Part of a small language model's weights.
Architecture: rotary positions, biases on query, key and value, tied embeddings.
Training: a variant of Adam for these matrices, 164M tokens.
MLP neurons of a small language model. Each row is named by its layer, matrix (gate and up: input weights) and neuron, and shows model dimensions 0-255. Each number is 500 + 40 x the weight over its row's rms, rounded and kept within 0 to 999. Numbers have three digits each. A neuron's up and down rows have the sign that makes its largest values positive.
After each neuron's rows, "fires in" lists the words (lower case) most often at its 100 highest values on Wikipedia text that the model never trained on. A number after a token or word is its count.

L6.gate93:451562536518514424448465457491534431473474570502439471484521540486540578467450556415498538556508543513528513514485474480501544503522550507522452482478430431503495486512493500462537430467487493449554463481536508458484415515475479427547484507500553469430477502509468485477496553507442446556470519491423469502492482411467530553510430513481510554529537492497524491531470526574468424462481476463508547482482504503531544507532440467451496558518523464525512536465413520539478580397532462474489487566516516525496548439576513462550481522483483509516480520526491481532575485518435465483510615504457469587474443466566476513516524461546520527495593549506495569463464513581401524576477498495497485472581450534489538475528485536534511450542475537560452500539518531435505527487492472
L6.up93:471547486498493532515466486538461509554528503483518532522480534435499550551435532457501446498506502506482475524542497567497517509473536496539473527441557442540538474504493567466412458479497539510517486471462573535520533471562563529476494471502494511458521492548473495439561384470457463492434478477537483551558454512490495457536497451471508561437530565524569510434448508506502463461515521474528461457437493453548527485455519494498470547471503555497534554500502483537521490484527407472463497562522467515443506471414600488473546533455505559514549488517530499487519588512465494528537455578504458418491466566482456478479463509527568570497520423548495490481603510478541471504460527477401526548507474514435454464564545532428464530528439523586439507531483495542457521469583436
fires in: "two" 33, "between" 32, "brown" 13

L4.gate167:463434552462501484477486471573564530394436582505500512485442536515560548542503522476522483502494490548515435496465557528490490535531486441528526516498528500542474538523573455522494479467489450510491516470534476445440401502540475424551487520461476482465407493487521458535478573499526481488439537582558547524488517497541411581492468489505527515502439500528508456502472457447472478549537485428544492559491567450413460480495501469479478536578528571543450437504532482468429441497513486505557444547527440486480468483474463432530523500535485465484431460470443490521485483533508465439556556546431571486539530464501494596463498470485504492403515516457507512534500508510543498566481561503523505430459507610540560480511478484495519488535461475539579512484507539508534486510500546
L4.up167:421566551487446531512530505526485496471472451434407468466467479510429465472535403503490491472516537594471480539542433490452511496534501515518555538482454505500476548538458527575444502542610464545490547502508446508428514455528493444538580474519456537518533451508456528509485512563538554465457439538460518475470518477532525512560479517533466504561471500508484533531538508476404571474493453419551557508469497538443472564452413555435505536533550470541499473492549560433502486480491568486481466528465544484508501507435507456444587491518481510530467482506433468490542486519458493560526449477549506486517452466508461556505469537499529442464504509490400538523483441512492528569441479452466505465419507594557472569524524457486527484514539493496489497527533505460461489472553505
fires in: "march" 18, "n" 13, "born" 10, "isbn" 8, "school" 8, "known" 4

L4.gate166:406540436538509561449483524554527512497466541518526449554517501510464526384566513515529486520484547489534588451474452487481478485445535488531507435519516491497552585463448482565539412438413488498474562489569439485500454464436507509468532549452485476528512497415451484455499462498437457451498496532537435486528497516562447526477513551563539517493475497523500483447524519518496461476465484500492559489471524458569538530446412501463501483549519573485529465470563509437516577524490540542481473491467534449523497502527492494528568556531473534550466541453461522552484508431528467527556463578464508517556442454537527517485477535515480515439522443540515571498507461494533472499505438533451563498555425481497447471545422507547511518496432552504481491610481480467446516505515514
L4.up166:481459499538500585506509506569480506525486549495546589537536550495545425523533512622534523472479543452513533488430481515550491460489494482431540446459544453535536433477516517453522500508488485384485504524523504502439452470527468536461469483471514478473498494515438517499489514541463507426526487516564485534541528481496531579533492432547494554492456481503504504459468543534431524487518437512543502552529570529479542542519434518542541540446531519541440485502461463451536456540500435526491500402489539456497454471490469509537580510470530531532408473474494480500465529564547503447504546545514511525566522553456520460538514478469427517499497494458501499525525510563557586565521525435484463484490552507469550632437490523501440427471542580503506543444544511474557510434502483
fires in: "it" 51, "right" 4

L4.gate164:490495476456528525529495513434514476508500553471469516530487469486504564413489468468539618478399475570461583515475442461543489458459528508551490434535500454437542503487486441531501475497488453492472535469482475526529546525528561450492519494498510541537489518450453450607545577500529460494495531521543442523473520469530556620557521470495564467482486434492509488512504535521459492489466508375493456446454561562490478482525546434475552480539435478503493539407483426473486495506544485549465512460522466524431552505495522474604544496491505527477470516493448474499494477478494508573609545486526534494548544507485537459483445463488540505429492466461534527462560516498421559558465498468527493418473488511424504539468516468474489516521470450530505502519454491514503506427570498
L4.up164:513452487465478461499601511472492478546444489519528477466525475449498466508526472485501560500556509480447520467514452486474514541589578514500523535495566442458488465512487469530511484450553540488512555564484498587556489499483472432514540439536598512461501568443501565488496509470494539548479526531532477604465521483486523540553432521415529478511448499557444501476493517501468431507556546535473413511485494501477514548497565558466477553503460475476500544482436496531488522509515449465504450488517479519516562416497532525507439520563425422472484531487485485491514506440412502538531482476558462453465491484461538554494542501595481504496585537472544466496459520496463508460528520502529533455528436435433480498464568478448488423528556476519545479518486519559498394444596459
fires in: "member" 16, "late" 8, "december" 8, "two" 7, "november" 6, "september" 6

L6.gate255:471482545550472569533414488516507444486454490496449531539487441489545504504504479524522538528455495484535555550478426461451499447460548506471461559432497539508550483474491520473565481454532485443452452424527495518493420536521498463490507471632536437557443505587533527504511522526533425484549487538457445467446478485482554590479484429437428575511544556469523487529485568527449484516413550476473503494494503509515525499494442531525545518513413474470550438469483543457534516496463602532534546483480454513457421491491517578515486504499463534551465469497545528497567516514410549504546488432480430455516523490505527546540463574505501528442463508524514466531567496490500493519525482485476442503469558498450442477523513434532503428528486526570466500486519552483493562512491528
L6.up255:520455514496460539426479515491446531526511488449491441517526512456532493464564544475446534552474517523515524491497494447520484573535524507483495551392488512493483516519491524475502543486497453502473496431508442565477464458495503510577573554515538517515544396535456433559510490450427544507524517584536503466593496479556509444548503462550442514453480522492501488458543473533479439502443513443486467485489518515485527558500479619490473491536489508519464470531551569551455525488493567473438520541541452536507480461554459500424474485496490447479443493503508528497499500542534480538534541488541456501525551444542535554544554509535553431504553518506449552500440562473454537593465532509498514473535471454451459611482511459545471491484474588545425512496504498491454427514612450
fires in: "it" 32, "title" 14, "site" 6, "titled" 5, "website" 5

L6.gate236:501505493481524527443521496510467571507347507521552511525516493477458526550531482502511541547510497547525509514536490519512554464466481528533517407554522467477460528487491473536479498491510471529561404534568514448484491488482472557541480525459462478539468493518503484511451442516487440488535495481527531523518540468495544484549505595545538461488475573541460547453524512530466471524550432453522519557461507523441438476502483493456579471426440469541506605498444430553548450579525523564530511454545526541469477439574461456513502531495474600502535415480497474545499475416569492522585435452545566506563486519511476461466481570495461524487458493494501493481534523522531537496521500504474527497537512477367447501492541513440586516490461502527484456466525484500529529461574501
L6.up236:513428519407523496466513453471501531563486440447508479508470472457482468429445497489463502547446454553499552538532474526530472417572503492453535479520467542466483462463474459548558543536516524462481521548501483503545487548611511535512493499489480499482479493477539509452561564461504543470463494485506429535467443574513491453470496529468462399507583514458478503487571543506488457440436465515511424537542465478490484450467474491497490491439473509522547495527445438463463460496487494518504487530531528487466554506526583518430509529448502502516516513443506476549575471424521550473570527475459561495580489586473560484399470526573521493491489483489531518471499502494435519508602544498536547534402441491497473536481510502523510480505418557520599515551544575472507467552505525
fires in: "other" 18, "last" 9, "late" 8, "early" 8, "another" 6, "higher" 4

L4.gate213:492463458468458524494554510508520548508502425493407480504510477570492479610533519482485493461502453517439449459458511581487440392450490491513522520505455568407517471503432524450537538560495475464537542522506567532437487525445457507496462513499519498453482475524512500546550549447501429512492479481519500574560532538511465544519506533445512439471455550503575551559482518487505393569511435492527518551504485438505509495542512497480478553476454545575523492427466564503507519468556563447438525483548445416461556502527514509476520444502538489553491508444489451513551421496482436511470520448408521551548466470463490512469508502547523493548415502380506441509534551506549477467451529521458498495516427467513492462522489457553498422516498508484516507484517526498501456508485484
L4.up213:464549520516478528485483463465461487526495446494501513462572424491513438532593496450457493509524522448524493460462457540523509532532510456539541517542481527443497386435469565482471439471558537483505536478527565496537534543497428452490517433605573526501466441466473445485466550517487486532482431556551486570490459457454496469491555450467489444481509476427475481508530535528541450440402454482471517586529544503459554487517538524564514461513477574598475534460462483504411484485501498441479462477492504477494584593547453487510511431544457504444526492541511475541527548442506447509514548483496518566455452443489444527485477436485498452495472502469507525441548510557507549513548527530488548496533491468577470504547563487489472451460548456494514477508498540442551491497537499
fires in: "are" 70, "area" 11, "areas" 7

L4.gate107:464534502533454418542450478481450502485442541489588492559484509529517502512588516511523555504507499544422499445498533510517549454434505554406445498450461517517522446566535541451473529427455460476504527442504444496528511485406505459514528492510526564491573504464515461546511501425510524453516558474563486557474501495545499520456489431538475450472465490490472471515526382516490537492557495429483549525457486504545500453437555431429560549512458485523437530533495545492478535462457533447461459473538452537483459505449547497545611505470463499478483457429500494491586555467440533472462538519592536499470506472481535557521491506559504474519497507482520566513538480453501610573424476510499531569483475536511510547515502499529457485535510454486522549500499515521519518575522531
L4.up107:492526431485540444598497493549506486412424564465528447474498484515477540421546534530519580526557475455437460491483512496479522483410511546479422504456534553554483537555519462413514428477495440484512511495495518550536480501438576473505454469453525474476479467434493530518471498478505518521531488494493495499528486530492419513498529474430483523482507513519568473467555450532497493466470468429503573549463464509521440512518523531457529593600518446477433542524507567459541526457518496539526503519452472533562492482411539533512497438507545416442446450476426500518546512497466490536459530510511471511527503500499503507506520501522519458566522442494453569499479551413509499541415566531539472455405519517530571545466518495467474508544570538492527522463527480517426517448473475
fires in: "for" 89

L6.gate116:515459541436543493555467498522440530554509439591472494504569482478456483520462595598515557470551528545470518543546541481486528527486478458457490480508478529420427547454525499552516483535468416514524524511511516510474508470531483521511508534497487563477483467474534533520503544518487516425526533504469494491525515467494427489546450466499521502461516509579504531494617526474442461456514475501509508592439507463432459569456481484464478501541517532558480533575460436504496465532449575520450512489508466474456550532521523499486434539503503520456495535498440507500572425488521475464477578519540451421469603450462489537517572544541455474507501524496482514464474560452500547486461464510494548513557507567567496535514378456534440521511428471552477468452436457478477463494558507
L6.up116:471466564507497482470437482557531485510476483549501448485463619495466441515562488480527508503482493502542505474547511402474480510477479535449481539459445518506547461446522471438455530498496474500474564532548472516487493468484477488523599502515562524572497475424517498553559507487432512452485535527526485520511550536520486510570430432462478573433399501541508449545509571536480496545438476488470542507445462421487486512497459509519515572533483418571473401462508531469527470463435499469540470507438493434489566543512510509474491511556458531480507484513486525478489498490500444569512483469520491551551529460532528496465527488512575474446535461517501515438509497498425549561569468493518521498543415460535471527425454478519529522462404553504473479468451553409496471458446431
fires in: "september" 19, "since" 16, "at" 12, "sinfonietta" 5, "sinomicrurus" 4, "within" 4

L6.gate261:531521446389514438500418449478482493527446469526444502470444457457486486451548452555542540474474508520490487438509516464528448464495430534453529501439495509544490514519515486543458534469528461515488533456554502554485517541534507389555472459501475472476565568481448541488472487537519507520491461511493498486481483561509481506521540543504469498492528512535569542550540497498505524530487465477514468470446447530480456490523492557516482580445512560520509544550525481534485522548467479476474432552495494461486593485571424524528476500532478540423459472518510525449524466513469540467469456470474449432487432466564508419591518567494522548551549543450497546538531564418556508404527563523454486475472468553536474473525551425465482472531444456529530499554501546392548512417499505
L6.up261:546434414458535496512443482464462484506396485534495535511454513403525487492578499517544478498472453484560555468528445536456578483440471524553464533488446534437533546517477546499498483500474466512501455481496452528485522510476440491563565578581462508540571460493536432545495532527503519544506441490496517535453454500427546473511532539453510440476502458484509558471507453513457589485440455487503465520501460417553450492438466592413547489483518504529524546542464513526509485491534516538529533496447456441484505520429504505512499422563531538527525400496503494519540450521514478573487513467514542454453487417528539460556454529557464487515454463489451523535486524478483503556536560474515525478413424533460471526514484519516539514547473523527450495515545511443430545451509445
fires in: "to" 16, "in" 15, "s" 15, "or" 10, "by" 7

L6.gate223:469452538461505488505514519530471527539478581548516470427544458477398487540457518426489477564491500474453563481502561484511497453546609512486486492504545423513545574474475518516482516529549487479461403471441426497480495478576466516505466498449568469500517557504437514456517424503428471529475515440570485407524476416542400493480471537549430488498562542533518499487531465505500516531554487458509550470457487454557492544428483558474543491520508583453595441479547521496477542570467551442425520497477554508484521490486484446512487530516509479520502508495572483503549513534499489543480538530491560521566457537503565510557518525463499477505564495538524489519507440519523505570508514504525523510502483476530542568516499424508491506510565593549540559530489473440477460559505490
L6.up223:516465484530575528540478479555574478467433503470564469491448505458506412515538525537519496597518489512508492501469477483502552488491470461498527489572566458546537516447462492442465452556555527418476555485508532483527528550484551515529547459543509506500505420528542444532472456560497447581470514547485429522530465448478502504497496473516458468498435443547533524541502394485574515491490561446464553503439497518529494433561529525483502498446525534514489517579456546452615484465610525422464498549513541517469452499491477550547498431497487592515489469553488545499615472478460514497533487533540532529538389478501452484500494523417516522495493481545510542492496483524503496517549527436440521516476526490450479479590560525489522491515505506530544504576485530478449507506517484
fires in: "built" 24, "of" 10, "between" 6, "several" 5, "building" 5

L4.gate149:547445485508523512506456485472539593457427508527525519486459534469549518450561535432539527448445481495564493489548536571520510483507414488510448508477530523496551479498533450547496497523511476492487438469584498410563414510582447490532526536478488426494434511460518509514501482475584502503442539574571467512482517503501499416505534485529466522556480471450489563552484580536491492448426498516539595541555518529500492562498431423501494502463578533529539432480490524476511453473536424431485485518473457432450509483463490429570549470465524490507497501458481475446489511509520453464436512499477480513488490498570491424552501542479521471566519478457466604559518458459512474508483495433479468460503519491502516520521468518486484528435499587507563566539468487473474530544431497
L4.up149:570415509513456490499489476510529479476449527504550532432607538455513497466532487435435490522514465484565513447463489508514508532538506502463573568489542542460473468518536441579473442511455486459542534500521502466499548536514515430522546491467451532446509461517580481563518511486573475541511487539519515525486578502469498568479515528462509478517454467420419540523476525484503492471522547485497572461434501560502479506427517514507553463519507544526507513484560581495442508456445440455558433528496433547444485528539491443464475521474581544463488482576513465468465501392411455429453428487450526530450509489496513507578458499503523474427448487590550546529470505532502497484519516537412517492562501457428491519486482480452537493546500506508520449499444498527454464561492485
fires in: "played" 14, "is" 14, "due" 11, "are" 9, "did" 4

L4.gate267:479459490516530571492473551543523531485551449428443442493529448556431472500480548523547521564501456489487564433496423450432472549431596540473517515488485479520491568510512552486446544442468496545522458534579437466503447448496456513558468484557480479553559499466441520530499442481466457525474505464533466522539538514504531561506513494476472500441579496465503511515495450592554512472412453513523514535525464527476499485559512498531550527483454496521466498523431495495504494481528495495469413430513508534475572458490519441478541508459435545508480521494526463500492532478465538523485579442491558551510511469460482440513497431581447556577473482438509543463484549437468513538473539554452507447418488550471530480540489532487582508574445514528419504503520535507472586475484511
L4.up267:525535386509471497453520552443441502529478474545470487464497446469445494524515488525505442466454508521477490480429457415557526469511469492546524524588471497510530508553506545534566530521489507509509498483475469530498464500540522507451575491547530474461501494500499466464515478543595505482463465587468456544429471514492426486533547507479491458517476489509516532465521553509528393539518462536462527428469519481408443433495537522526507468460539472548485492516494421591480545540508527482512499480528479523479494409525457478472459511479527485512442491509504405505555430471465536468518510484462501459438552432462505504539646509493466507517468497547507477455526511500574508607571480542504503457455517534605492538484590560548514521500483481468511521435496538508516462481601486
fires in: "and" 98

L4.gate26:423531531463477467500518509551489543463584516521410514460486500503520479465445483504599526413529498501471509534459440455467447517583553490520584499554470498553527480537560497443565520524529489522493508497539474519484437537493503479535507517486495420537454478452451535494557495475466521496513467566525505490495561544542530498461436528465487543453503586577534486476541502522511457527506556528430542553469556469540486475516463517459506509561493509439534494404510493517479451427549517512487462458559496558527562491517480580442506543501507503520573489443527452490558558518518585542542509514524534449523469551497416564485504573446569456527582538449460440553527484499522461432560542510533493493439523520608518502467500545498492480507549538555561528525478474471469464502524495
L4.up26:502519519502428559564483537509455549486494505555524425508526504471541489466481476540499524525473455605533523536486550511510524486479492482513499453467502509435518463557509480543519489558478453499594543526510488505509551455533531489601515474514528419587450506498499507483498511503566506547484509487487522631549507557482557483452481440471466520471539535570471507490556509439465518451495533453446534517502500518449484555490440555480467481529516456470505551534530434460466497503521447537510483515460541531430444530566554551542490484543498512466476528453551531566562439493444475483479534535475500548544404451504463546436544507449428523524503501492483450424526461501476541459469545460487525479420450541579568423496552449516534436549516460519460548489486502518461520395502568
fires in: "august" 24, "telugu" 16, "portuguese" 5, "close" 4, "club" 4

L4.gate217:476518499521395441536544507520532499453498506473534457533509530477540506491478519487499476461502462530494463501428500519565469473544578468539488476545514555537464502489489513515516509449559467469494497509519566458491479519431519526488507465452466498484477532511444522502528605485530468518534426588501480612486540453474448449509522420526549543500494475506482466501515450475518480506442527494483455447561518489471545515472518515520430459538546543466480546441523450450471479518548477489463464585549519479410461559501542528573475495435427541437506523469525480477533460439463509567504548586490475493498591495523527568474525590584459491466546517438563504482531460557432427522518501477481573460417471501555509503538530439545457493545447494586499486467454450521572474518534501
L4.up217:500448473534573538434451522527570505480517433497519512573491524553497537535529469496466522559506557470531474509523485543551541558477481409488502525516540481549484458544553404507531473469410443514412584431428516499503498501515499476495472494513518421448419496516469479460540550459461503464509488526497483506502532503549533553457561477461488441548490517507473447459487487479445523515586590520457434539548571506520473488452547541531560489507480535505522519507475503541511521504465469438530425596449525469524503530480556520453540475526539477418487460461472570502452536501441505471514455518438503437532524469530531490469453512493496480462513482493587557559505455517482501567541448507513454519538494496525562450592449407554519513385483494501499504476495498439455494537474510
fires in: "also" 31, "born" 16, "player" 9, "played" 8, "scientific" 5

L6.gate295:489486464413511523507423513473498509516519502490540438440546447558505458546439504501559561510529467550472496571474507510517611466486436517487510409551548505509491529532550513473478528471465499441503522447522476455467484516481490498529463581565456423515579509501524448511486493582483486537472546519526482523486482445476490573505422501496469448492515490497456480470536478512560555541469480488526513461427506492492498477491440436432579495487478537513410597487541554454503516437510415519523413550512512540427536476479554472489501468512410451464441506489541541524471500485469501465526554465490511428464513427537566515526443540489405415495527439452432490545443485524528555543398476467504482507469517455504456506517498496532469490489523493534472525463493437556500479554508518
L6.up295:487490434478526457570443440549525490548527483506509481464505464454493546511474538502464482512497491451443441490484526541477482491491542544519530477461538503475507560557539469507482482495427495540543502452491457495526536459472531509516455471514567471567531487494512546589436500492487522536499503568489483447503474484568493615561461461460508404560439430541504521517454499509532571481445470486485502574494494544542477485532445514528590506476508495456490472476518534468420513478432507494501519550477537497503464436551494488495534500515510486452437450490475532472495513541505587431502479516557551520428540420490489482456469525493438455492504442465491588523445533378547487580468441460535496486533491550550505513493531560561451587558500496499508506460475434606506487413446455
fires in: "to" 63, "parliament" 8

L6.gate33:465443483485496471552467532402540585534422477538535433556461462466447426488456549536543490489463516416529604501486535514599462432563456464560485557491567462500547521483486488513478509525494477479508544490523507510584529519520521493474551521533527528499501483504510510563538536482524492479467479452504516451519475535447399471554492447540509562431555454516512475479521509487527495528463433546543463525481455475445572458431480412540477456531439497526485536559501549538440575523501494480490523462507504502462444466495534482483533488482503587525482486497491552513438487544463539526528492446497504481427528490523507468549509494469516458420496538544554525493455517516504583537434460519520454536561468566488469433563506515587533522425419532542524448477507490482554472511458468
L6.up33:495558457582529471520562571450503524479515508504421420469523492518464536549485460553501504447457480513477463508479556440470517450484468554450478479514543500499464511462523506492479533496476513545520507511516440462532526521506494520523552522496466472484505450504454540558532456548483488498481465441467487505508555479571549519588443493510494534446435522470512473508515612516536512448409540549538471484516541483480464551504494442495392437492473450484487601464429447453506508495564499558478519508509477532390563513500552450550547460449507509479498515520540537497489432535464545576548469514493487460548546554468522562464531597444489497501493490558456480416535560518531584506526452505543521513454534443490480427492472534559446524481463545549426437507506502471421509478494548
fires in: "over" 22, "government" 14, "every" 10, "ever" 8, "each" 5

L4.gate292:526496550456449505478466511488474502450480472528517490480496546482535555442521500533568524505468502572489503526422454483464552566532531464518459509485436433569486452475546526529503471588483458410471491383517467465521542553442535462497572531458488493444473469489499514473556527462433456500470538481515579416541469554550542527538537455564476504540504408504442540436461422504485487465454518444536557412472530490509516488496490522525528542460479494538480509486428479465462426492506466497505496469531504481528564471445480416568536491424518505461598550475505509425464487586440518482517516495487464530506486529457439487437513491537520452470567479454519520476492488546457524565482507532506490498474496495543487542590506497557470452499559443533561548442496550477563491544523487
L4.up292:473524467564482495536431425417493459518473525468519502547509532522511482437452574528495498608548516567533555506457502576508484465529549507456417522487511543495584525412480456436517480496462525520512489521479467501480490492497508504496537467541482520573527542480513493567413499510520449476486478465502546443540492450538480416468533483495435496447446532420513501508423438498499519586475510512515470484527531580493607460464507487450468437510519485526479473546547516496509528420457453537565529559496495427493436470502451467547503449456503465458501520484461468538473438560481472439509504527532553593555494452565465479468481550479493555408474480445490476510511537496433524467549484480522476557539529521448519470549505551563524539476453453532522449465498483529551464490484567
fires in: "also" 53, "been" 11, "not" 7

L6.gate317:474512506480429469438506482511499494551504474445551479567532523573524516479463504495480539442493429483467517533442505475483444437533512484459495508505475573502582489480574504511523473518459484480467461566557510490534528477475512504495489436466568556405505537435488526547479496487473504466474500554459513526474414408541486560493548465527474499480480521501530555528488592463574445552450448510511469513532570519418530454503516418513520474492556521500520537524520516493494415521459500526485448483468473512472560481463488469542496470431528450547472449506546452425544511533480482476423363521473472452607515479506520545441483508571512455542473526495470550504467529447477526537513514461411452555474450549532556488514485508477573479561432504547513467502536509537549478509429442
L6.up317:491564505544454498520492456577521587541524522519540521453497534436533432551465479524516489514531474464467433485487497472501493500533554434527503537484519511502522485513606543462454498519557550529462493451549523388437505445467415493477508510498488489533429453555467545492589472487466443552507501498470574528529513477432449430511449438493511578484396449479517502482437466465418487522566458462473510459499564498528511514456525501563431514544442443532517487507464525494453478541468475486563585516420493464539526506447539488489501522427509475486466459427540543543586474564523450468436494562533504529410526498475509496512537429446567553474576530556474462526489471524534475535491476471502493573526486530520519524483515482459490462528440511486523513487495460561483519500488518
fires in: "japanese" 19, "known" 13, "mixed" 11, "knight" 5, "daughter" 5, "ajax" 5

L4.gate99:493436543575470537530510501516533527510492516440488567510563493489483493574519485551472480502514531435534515528504387554492454498487505481454519500498455458482470403535501515519452439494464463480461539528526408498443401485520561543548493521417462490562447445448461476540502478482477463474491480451501569457516472522455517479489442489564494470404570500493463455547446493475452453585515481556522486511543460490497477530548511429519564513442514501556520463517478493517476502474426512396529503555451468500450519456464541506456547476459551556478453479416531537535507498456414567450497479489480457466443459483518551541449483502594452511530555550471503543486544512490439562533548518472475538519532496513462500535457506535579456493506450530501487519539569474525441432510505516
L4.up99:483453496532510525479511474503545467473606472480478454514620562504513432611527563524466505556454473574510528491456500549411448516503514487469427451525482455493494446495432569589493468543505470549447513541456508518547522519437483517527429482421559447466526470471459503492507499520471599509455508451495547510487505543519497520481501434481461507490543526537536460488529467479502531549527458543534468504498515484461519512464522507527513515555467505504544404426502480509516493426553523469525453549457502545503568488524555547461621480453554506480520528499487491468480445448457580435501585468421483504532569439567487475499543505496513552558518549486491518478579503466496521458529411469499552548476534478498549457556535473535516496493491442497525526496546515470497504466458461
fires in: "and" 98

L4.gate252:487493482491560517514503427454499526489409473520534459458489486445472454517471487493519509466560511560415467482472470487487453513518492533468498498509505550510564547470583566489487509493479492432506525522551531479505441564495496446460515455541530478475557523535539552462465457457552516426451425457561458534417453414490553502524481458541503486484482466458507557583511461523484491507396528482497515398502518495476508449486512478558563498415519457510563464446467506543487581505513516542490481469532445470433420483504476548499521510496561550466479434544568528513547417476407487462470482445515531484440504518493492561485529515425490479448480523498557594539502524513515537506523480446549540491509475484396517495493494534543486479356487533514443487507520496469509448494485526
L4.up252:531539504533472521438515435505501459449460502492549512474509451585452502608546593422474491458575503512489430474482473557471556523501525427514510533458527475436491410434565444482476530485482467494509545527517502481517500467457440437486492477530538508486491500470509542458592459588539474448502477528526538504475469493523487503558482482505498497557464479454522494481473482514532508550543544458473562524501531535528531516483491531536536533507424499511559454500582531546506489496569524519542485513534478489493485490566498453466525457499476508508542518511518522404393471582515525525509484487520511615473527495442545463497522477544514473451546478528488481489428485527421582476507448551552509538492517481416467489470505523502604478485507562543494406420565532577538457499468450
fires in: "time" 17, "some" 13, "also" 7, "home" 6, "age" 6, "size" 5

L6.gate127:503557497552459544561529443466468503488528495575555481525498404480462457553427568546534534479489499481517458478557529451494554554499530491469471540457393527544499445532531624486470573408452512499404514439516548530460495537474528504498562553486509474497515418463565483464547542529479473438561475563471514465479532502519473501489532454450478556442480475501441449511486485558521439532403466451505497514534524456472464488512466453508528500481542563534446518503447510518491459542489608454471518495503477501510500537479543560472539487470459500492485496482500528477527448510462428542483548471521475427513507450489554517575477531524519463505525547535440475483541518483474491493465517442465472490519570528565421539501553492436526445508508508500444482491465532514542482599580527
L6.up127:492596472551551468517545479539530451482490487499487502538503545508469448469491513521463520491471459487547497553508541572488487545473496536467547444423470545515521466381561599480586458464496514517513511481587471517506554515513521480513487523431449544450601501486507489529481501522482488519526499534488571530476461547548451489518599511505542544469490556432474398519506456507572540508479459497501519522533468484482485566467488527472480502461502504533450504529460474538457470538458576480488510506435513569503518587458476524455505546477508524523492375527500470563446543576505477532534475565453459512491469508451519539556432520518510438442484528461440581456485477462475459496516508602534547493523501442436430510484493465497472479457550536542542478493514482557542439523519430
fires in: "years" 21, "year" 19, "syrian" 6, "system" 5, "syria" 4, "yard" 4

L4.gate314:527543456547454534532485497455460469460476445549539588494512566542484483514428421524535499539467440518490456451438464538480506425468471548522512514465567548500525453467509531515417489474493485480547500524557495513526487534395502533475470433548456431477529511530563425450454483479521471503542510526571423525502470501529542518499403555469499501447432501514481464488499431546521496430477577496473499442459549507423567459505521488585542447500517463525439519531475532483491511522519495477457505470489504449421452469460424571493487536473496531448449421545540478526551461485426516438508473483518532440390573510509531471459509573472483436492464509447449525519444590493540529502535499541481495490524465517478476531507510538537482478484515519484491533518468468599533487486457509
L4.up314:502459445497481424441505502540521480453556558518499563474560516489499569490506493463553507553469484452483407479506509477502516554433474532591480477476544515547541455505579425486478468489588501441466538527554478466552515562474511504521526491435440495503574527439428488576506457532537470497467500548508533494544431505512472544503454486529506515479523486538465500468563453540500475484441545441487535479539473464500465457462490527456510462429516479509504500431455516468475510450516523517504500548474542430508578492505526534470462492528555443573495518451435500430504495539513544466494428503516462512470487523442529520482443505475463506541457424509404557506510456533487484555517527530569505482480414533451524523543571547574412498481520377514518514484575535477499548557421507
fires in: "who" 56, "while" 20, "what" 7, "white" 5, "whose" 4